config = dict(
    n_layer=13,
    d_model=256,
    n_head=4,
    n_kv_head=1,
    head_dim=64,
    d_mlp=1024,
    vocab_size=977,
    activation='gelu',
    norm='layernorm',
    norm_place='pre',
    norm_eps=1e-06,
    positions='rope',
    rope_base=10000.0,
    rope_fraction=0.75,
    qk_norm=False,
    attn_scale=0.125,
    bias='none',
    tie_embeddings=True,
    parallel_block=True,
    extras=['capped logits'],
    init='orth',
    init_std_qkv=0.0506,
    init_std_o=0.0,
    init_std_up=0.0506,
    init_std_down=0.0,
    optimizer='adamw',
    lr=0.000994,
    beta1=0.9,
    beta2=0.98,
    weight_decay=0.078,
    lr_head=0.0103,
    warmup_steps=352,
    schedule='wsd',
    decay_fraction=1.0,
    decay_shape='linear',
    final_lr_fraction=0.05,
    batch_tokens=16384,
    seq_len=256,
    doc_mask=True,
    train_tokens=179500000,
    steps=10956,
    dataset='wikipedia_en',
)
MLP neurons of a small language model. Each row is named by its layer, matrix (down: output weights) and neuron, and shows model dimensions 144-239. Each number is 500 + 50 x the weight over its row's rms, rounded and kept within 0 to 999. Numbers have three digits each.
A block is one neuron, or neurons of one layer that tend to fire together. After each block is what it responds to, as a language model described it from the Wikipedia text at the highest values.

L7.down75:507464514479512515493458508476499534501497511516509437517526546518444614503463481537538544566504547409440492543456507504469479488539481469458592468483542497470468532440471418492499480503488541456480449521510437513479471549502404501547527526472528459521534565529478544521527529488541528518
L7.down99:552527571450525448562523551505506523604417489417487524485599433520349563501463548500499464558596538560465552528499523572547483566523509473486473525512525432493539462481425547453511481499520521561478537520448478478518444561572476489469491520520563446524567566537572427444472439483470465470
L7.down324:609495514541474470428513510400496588470473568464515489497518561507426584636562602371495436446427498534499448522424521526493472508425585548512512482456532537546498571471580512487598456555551455520452422527419476510553413499548496514543468499479548507455596546484436443541455501445501542420
L7.down481:549417520455560454552607472479534598416450540469519407405479539461486493556475490522392510516433570546509583484580510494471477513507544512458519452505529418444433473526506482435532530437520515482610559493606520467521480470537526481477507504453522484531592557563453532535491477497414502482
L7.down604:448393512519489457507516448491563530534536524522573460506534455530403596447480472529441530547489507483408627547474506498478500457556444493561519433502558456492496552526506546472496499504552531529503595499512512506471442526530521466542573479410523520581557536542503499554540448579534534475
L7.down626:493458489546450533393473498486487472598520397497494555560494462428490464536532502471451548524537521524401490463516517560488502472463475359527461502502511485533435496485491467424479509405501496479457501537470465418545461506422513437478544544492453447542486604453504497472482483562483556492
L7.down630:472501492429577439533583552569430440447530488509587476499472498483541567513460485448425537523473472570443549477526529503454439506477518558454438486582477508494518528534541509489481543441498495563555591477502534516559546505456533495527539517544478449531563499467468454480513488502505513520
L7.down795:404496534549478448557465422389598544424432518550480463448604497509525479390471564462592594622543525535494455510436493543471547460567355489498517485449569523532478441508368498564421554556455430549440483448447470599499441589440521542514614472465480523487422471514504367543547494497502522455
Responds to: Mostly "of" after a noun that links to a following name or phrase, and "as" in "known as", e.g. cover of, release of, known as.

L7.down210:474513560430539481571494469503570548488510489497583471514586466497458577517426538529488430580521484533472557545437625529412504488537524512559562443434443471516475513554466542444549395552524579549637470481553462554514508507501547474448612565505562455641529457549471484483433486547548525504
L7.down293:453584555540443542475501487387509504539518478452570505509606492511440491513494439465460462453517464489486436507475443571556482444583518525523485550446499441460528536497473441451647495569477527573379507457632544446540382515586539470487513561531457534518501493562500422421513576450611512531
L7.down541:583462525375585453601475448553437489494584488555569438476532511558430388537538516534472573432686501461535569501570581536464473473508507518499490449557524492458556537490490425526515469508420470424531556459495536379475448500498498525495591570516433516468530472508460546483442556537514453426
L7.down543:541536534500505553467483434476576499427576534397423620520498509475499548437520494421415540441458498483517509521427539564537480471496526531457481519475435541449527480408574441549391505540550522497447405445539505466492483575514501515561548512491567471507582589502457542499463453522576414514
L7.down667:463492566588582502553516455442468596421474422517498523464602516536457537498508457462473484541510504503543338451518549498387467584549459496463506450511542545428446470463431554523526431507419482473501548475528529509416439520414441495426470555455435591618545595511488522410480469518482549459
L7.down675:457564485474471556517482515388472519453463467447473435462507515528428519486496629441524611423466432518494474563501556531510478396495570443545541429421461541523505410444464506399503463412549456539544508505573501444557580501548493541582510503506501461509467523495461444509539362467511387517
L7.down819:459429514473501417479516517499575546533482530537446470543603468499501505447584512469481456483504414489423542467445430475551501346438499557511536448537546472533471453530488430555417479464527491411568446490450542589499567466439413542533603480517460543490594467497477462472566514496437436510
L7.down841:545471495469511426415486542459512457492458515451499595507449533434562463488556556487566523486478436495501465427460543565608562424435527511466549552477570409507512629513458460523419504524430470494482424376525474571525522583573489488576479479473482512594530518468439454460506522442486470485
Responds to: Word-piece fragments continuing a word split after its first one or two letters, especially l after b (b-l-ood, b-l-ock), plus hav-ing, mill-ion.

L3.down758:530560551486426471522517470368517436467584564498529587575407435494444472470493553547506512533441434520512521444537448545457519544488473578445411559584540523505450480481495457491451584523426483440495493531497563469423512414345480490612511555636531512443533473509386541386512552459505461505
Responds to: Word-final suffix pieces that close a plural noun split into several tokens, such as coworkers, engines, structures, professors; occasionally "they".

L4.down220:465527506522427546615475509473467489454552484620435514539449479493561513520547464455534489479567495412473492477540553461481460478474462434539508447480478550472526499499479490566525466411412473512601507519573575466393559483514501569460523489464420490506515440557471440507508549449445475529
L4.down238:466494413437496562600455561540454570589538485562609475530485424524517456452494528437495561446461556550392566493472563514481494523548507464575484517512501530479534596458478441479498463398444436509524556401460425452562507428423473533558510570518499461373463558432452556442462530473493492525
L4.down405:614564512517432560568509488492471412519604464514483476522509482607541459402547513520474580589475498455508521522493509558541484529428565484476473528481485544525528512490431547503514489499581473495530522540488557570504544458395486615453495442529471523518447401321434425521500512459596478497
L4.down551:604433433524552528503457498538529538491570505413507577499540512566439534524476400424497472510481515536467458534415475558519527492522504545529544407497522438539498490513594533511595429521504525482566542497551488496506477330520500506491489512514444558605500532573638483536465464555461486368
L4.down773:481493495514414471497548433489529528516502492454378564503487568471510451438508540536534467500454522481470428513552575490477637543570476500511527506524510540505472487630524482458496498400405432453473585533512606434538510539437505505415552564517516468543512487482422523455568476465449504545
L4.down788:491540529570531556545514495570444509453484548455499378508554460551467515515513498534468482538501536483504471605496500525546468469470494592478569553500482555453536492398493527497425483600561577475505461559511474522505501457521438463512500499498543586493503674513405454584514504486506510444
L4.down849:585540478498446553461564501486467420586498497470558482506573484643439494582451602525433578551439464479497405452494576540511518482469487563511494464507493523476506540460535466519507539527542516527448516550393556509466529535512509517369503544429481508490528439457491497443513511514529527454
L4.down987:485501504374491492497569479475464454552478445560514570428466454454484513399436578522407480508595567566413472506571482479511557611461477424552525532435497570497526590475491499396480390514546487581448509460484566570555611485537470490523478530518513435496504442490398472386494554531510546485
Responds to: Word-piece tokens directly after an initial b, d, B or D split off a word, e.g. b|l|ood, b|l|og, d|r|ummer, D|u|ane.

L4.down48:364546539604503461482519544527474486601488510551532486588519427503525493467485498514490446440559540486438509566560522530545508503563462466497431494486423395497514534543565444531516575516517529521582507445533535450522450625469594415597510538496538505472500477499486557538581576513487531449
L4.down306:503482472543474451448507471521474547513531506431476519539570501536434425557460449544528497481498476563479457534534555515554595499451563665534399587533512478520467531490458514549480581502481445511390488528454518438515454564525564519439551456585535416538490597405489470446508541468519516424
L4.down343:540448487496472498555511480484478492590475472492559533556534435499500408526528459449461541532463549524447457503543468571481540500485611465518554457641536517449494447438547458502499503516515519497538448476589487493470421509507627478514456469444526455523461553497485540465398505439528577451
L4.down640:533493580542569477525522529594480455501373493546480442465445509515452441502507499463465483488496458446483515519497448488516491572532501421426481501395497471464465574549506509544541508389499568570545461483544460472499624526493514492561456542531523529522477432518383544519494492494445509508
L4.down707:499481536463502526509537582542413562419511457467546522475414446485563509550521422420466467408466621483474501604435469527420455620521534455380473694462502575454536509453553452461538500394522549499481521537496570485572581540526490503475512502543597466443538542444496492457570463372471512447
L4.down754:474453525512537370467518436497513556476456508537547473468505417405441516540447475555464532464533505536502483543392541469399395479571518498553376595576599464481466491451501449466502595527553473442552464491409472609433492458490473512498533497493492534578586384555488438457505524511500604493
L4.down809:376447566463502458451492478534538513487479544553495491486422538510499453552472503523546514561557438455472569502549530532443571468553493600485441438467493448404474439448469544463526489601598482454568477493462479471485593552534550436525480568507598562417449466578533502543452499445428623523
L4.down827:489467501585470500493486552501464519562547540484517525457526543435565381494484514508481494420461507505517456495460494410475584498527514482476608498547591467508488423497494449456492526493410484508526535487480523499536430545485515442392541526513513440475464528599479477421542535460492541484
Responds to: Middle pieces of split words, such as ubl in Publisher, tern in international and l in discipline, and above all the minute digits in geographic coordinates (the 4 in 26°54′).

L3.down320:490550458476485561551387393492546482532475528420568499460465527515476477459568497483484538504540502533448407424473574477553490456542495419527483465497494500560514539480497470536560552443421501516530493507496541502505586453499398404480581537445527410559426544530520527462410472532449479507
Responds to: The letter piece "l" split off inside a word, right after A, O, he or ob (A-l-abama, he-l-ping, ob-l-igations), and also connectives like and, of, with, by after a noun or verb.

L4.down103:534421506442445496548485395476504538475455568519527474453471559492550494457452442541603557459498434545485550441427451450529436449527529585452432520554462585477587517500512512441546550470493461446548513487418601467521558542409506464508473484487463510468416471493461479497514562380541476508
L4.down138:510479467517462514555501533444563497585436393502533524553466433338533452520514548436503481531541510450522562475483583507445467411522607421488519457485523475580494476458552433578467503464548497507496610499434514482590478441446466532456485452550496506473589501492391473486486435460507415477
L4.down151:489490485491525532462427397518398505526509490543555583448387485434453431431563566541492467513421500549532508471490431516422553473506472471504480556487521502488518526497482451507446596516511481503474545429521520444544464505500463468494514450474492413497482565480595404425504522438495527583
L4.down226:464469486500488601551377498618514445465450417448517488548519446489484460506522433546506475506527616483555475553474471521480578574536526530517433525450437574515537559409516554480524483567521577480555476463473452584549528556559487510507517476571474498479462527498497458541539571459473457550
L4.down315:419471465533540540616391512471591483508519483544520317477589531493434486501516525439487552480578545450552489535506433508510503510461486616509615492419470500545461416458530556485492436519483492511475582470461577555513475486554467574564438520554500512488424424541482495546481491550472443510
L4.down594:421464452518591474522456507488502542484486506451494498419416438543464562459515570581493442499446481548510542529448342547545524537486499493503450531595470539477395443513483571495405566440475465473521477472441518499479476517412506481475507483599479530524512440459480431543559499496503465566
L4.down778:488503431549526566584405492479510528450426540413543562458455533472449486453603522482369415497381512564480511518451498498501519513494496562558425529548507520452468444546459478477437500552524492510473549486419510548516524474401470507468448511519530425483500557487499406470669497461485427505
L4.down945:453492433547516409586484438515550563475479505441443495578543475478412487434522553532511417525444474460550432538443439463377549481524501577560495535485482457474495474593512480459462513542530504447500539574406550452563444456445490517488528408502473423598574437526553471438534541615561502535
Responds to: Finite forms of be (is, are, was, were) right after a subject noun phrase, even when the token is a word piece (are·as, is·sue); also become and plural endings.

L3.down885:523591585518521487596482479503463584516426440501522424540510563474432486446529517488398450450428575504513488477467475507550559525583501510492464554504544459517526571524473452542479577569571417530555538474623592543512401455471465438535462550430425483493485549444516506423522563546545439467
Responds to: The word "of" linking a head noun to its complement, especially after one/some or in names, as in Guild of Canada, one of their.

L7.down212:554525503453464514430454511526442490513516483569522511462540446479380374468509448493567565536558466534455512508508454526531541621585387546533459561521477541458484438475517388611478442512489446508483502401560525544442558491466516530504483491538556458395503383483494498389504534548479485497
L7.down288:598612535479525503531443594499420575526539526424547485578465530516493547488521474482498407500570467486468516428539492559555538580450522584409449492432477495456441523583399521531507498453501426451488452551537484565488537498651496525484482606440507450409550622428512497528448579529454525513
L7.down298:481404555488470429605504535549528493596502460474493534528508447544475496529530489541514568389515488574474553519429549566466476447515353527497561402566454563584550441496521527538532417486457469563457446535480460531554592486406520498461553438478601498487536507428480500553452559532506450469
L7.down356:509442568399572564440570489562540593440492492474539570467478458488554583523489452540536518477584502520471533648522484528498469598467497531475460469387354491489556528502539399490532545513459496476561503491468529524447620498504526463475527544535441462512481503541542531532583432481533471537
L7.down410:576508504626476491506519497460456523487609568483527497466494447523508537515489434508443427472531480470461459530539481507521489599455583487492439524512486514550534578539531581517581460499415462413437533517446445510408484519433472529545480528445498430438453533427488473514480525584487460503
L7.down488:409555530541522498469508387525436458528539519521535481489448551529497481537376462459532516539569500524452481438545504469518416568515469458562383429461510568593466567443461482551533416465480420576496507509553566490504487577450550514412475517418458510343520418384526542419565512526582495537
L7.down701:520548418518505496540417524489457493436482444504608519530434526550438512515558566415456492505445514556531481458515482560470569510548505517540550494455453564512490469569525466390448439418485492464455531517533560557434542446552493488486515456552457478531444500424522418377570570459442412607
L7.down764:464604520487469537498517456459447524506557462501597435445484491409445463511512604509468536559483587536455427577447478508485472534429492491571474568485385468552557500490499520435470455599601547500504480403542451427525492512506480543546556512500514429451450461556481472496578493525530455546
Responds to: Final suffix pieces ending a word split into subword tokens, mostly agent or plural endings like -ors, -ers, -s, and adverb -ly (sailors, neighbor, officially).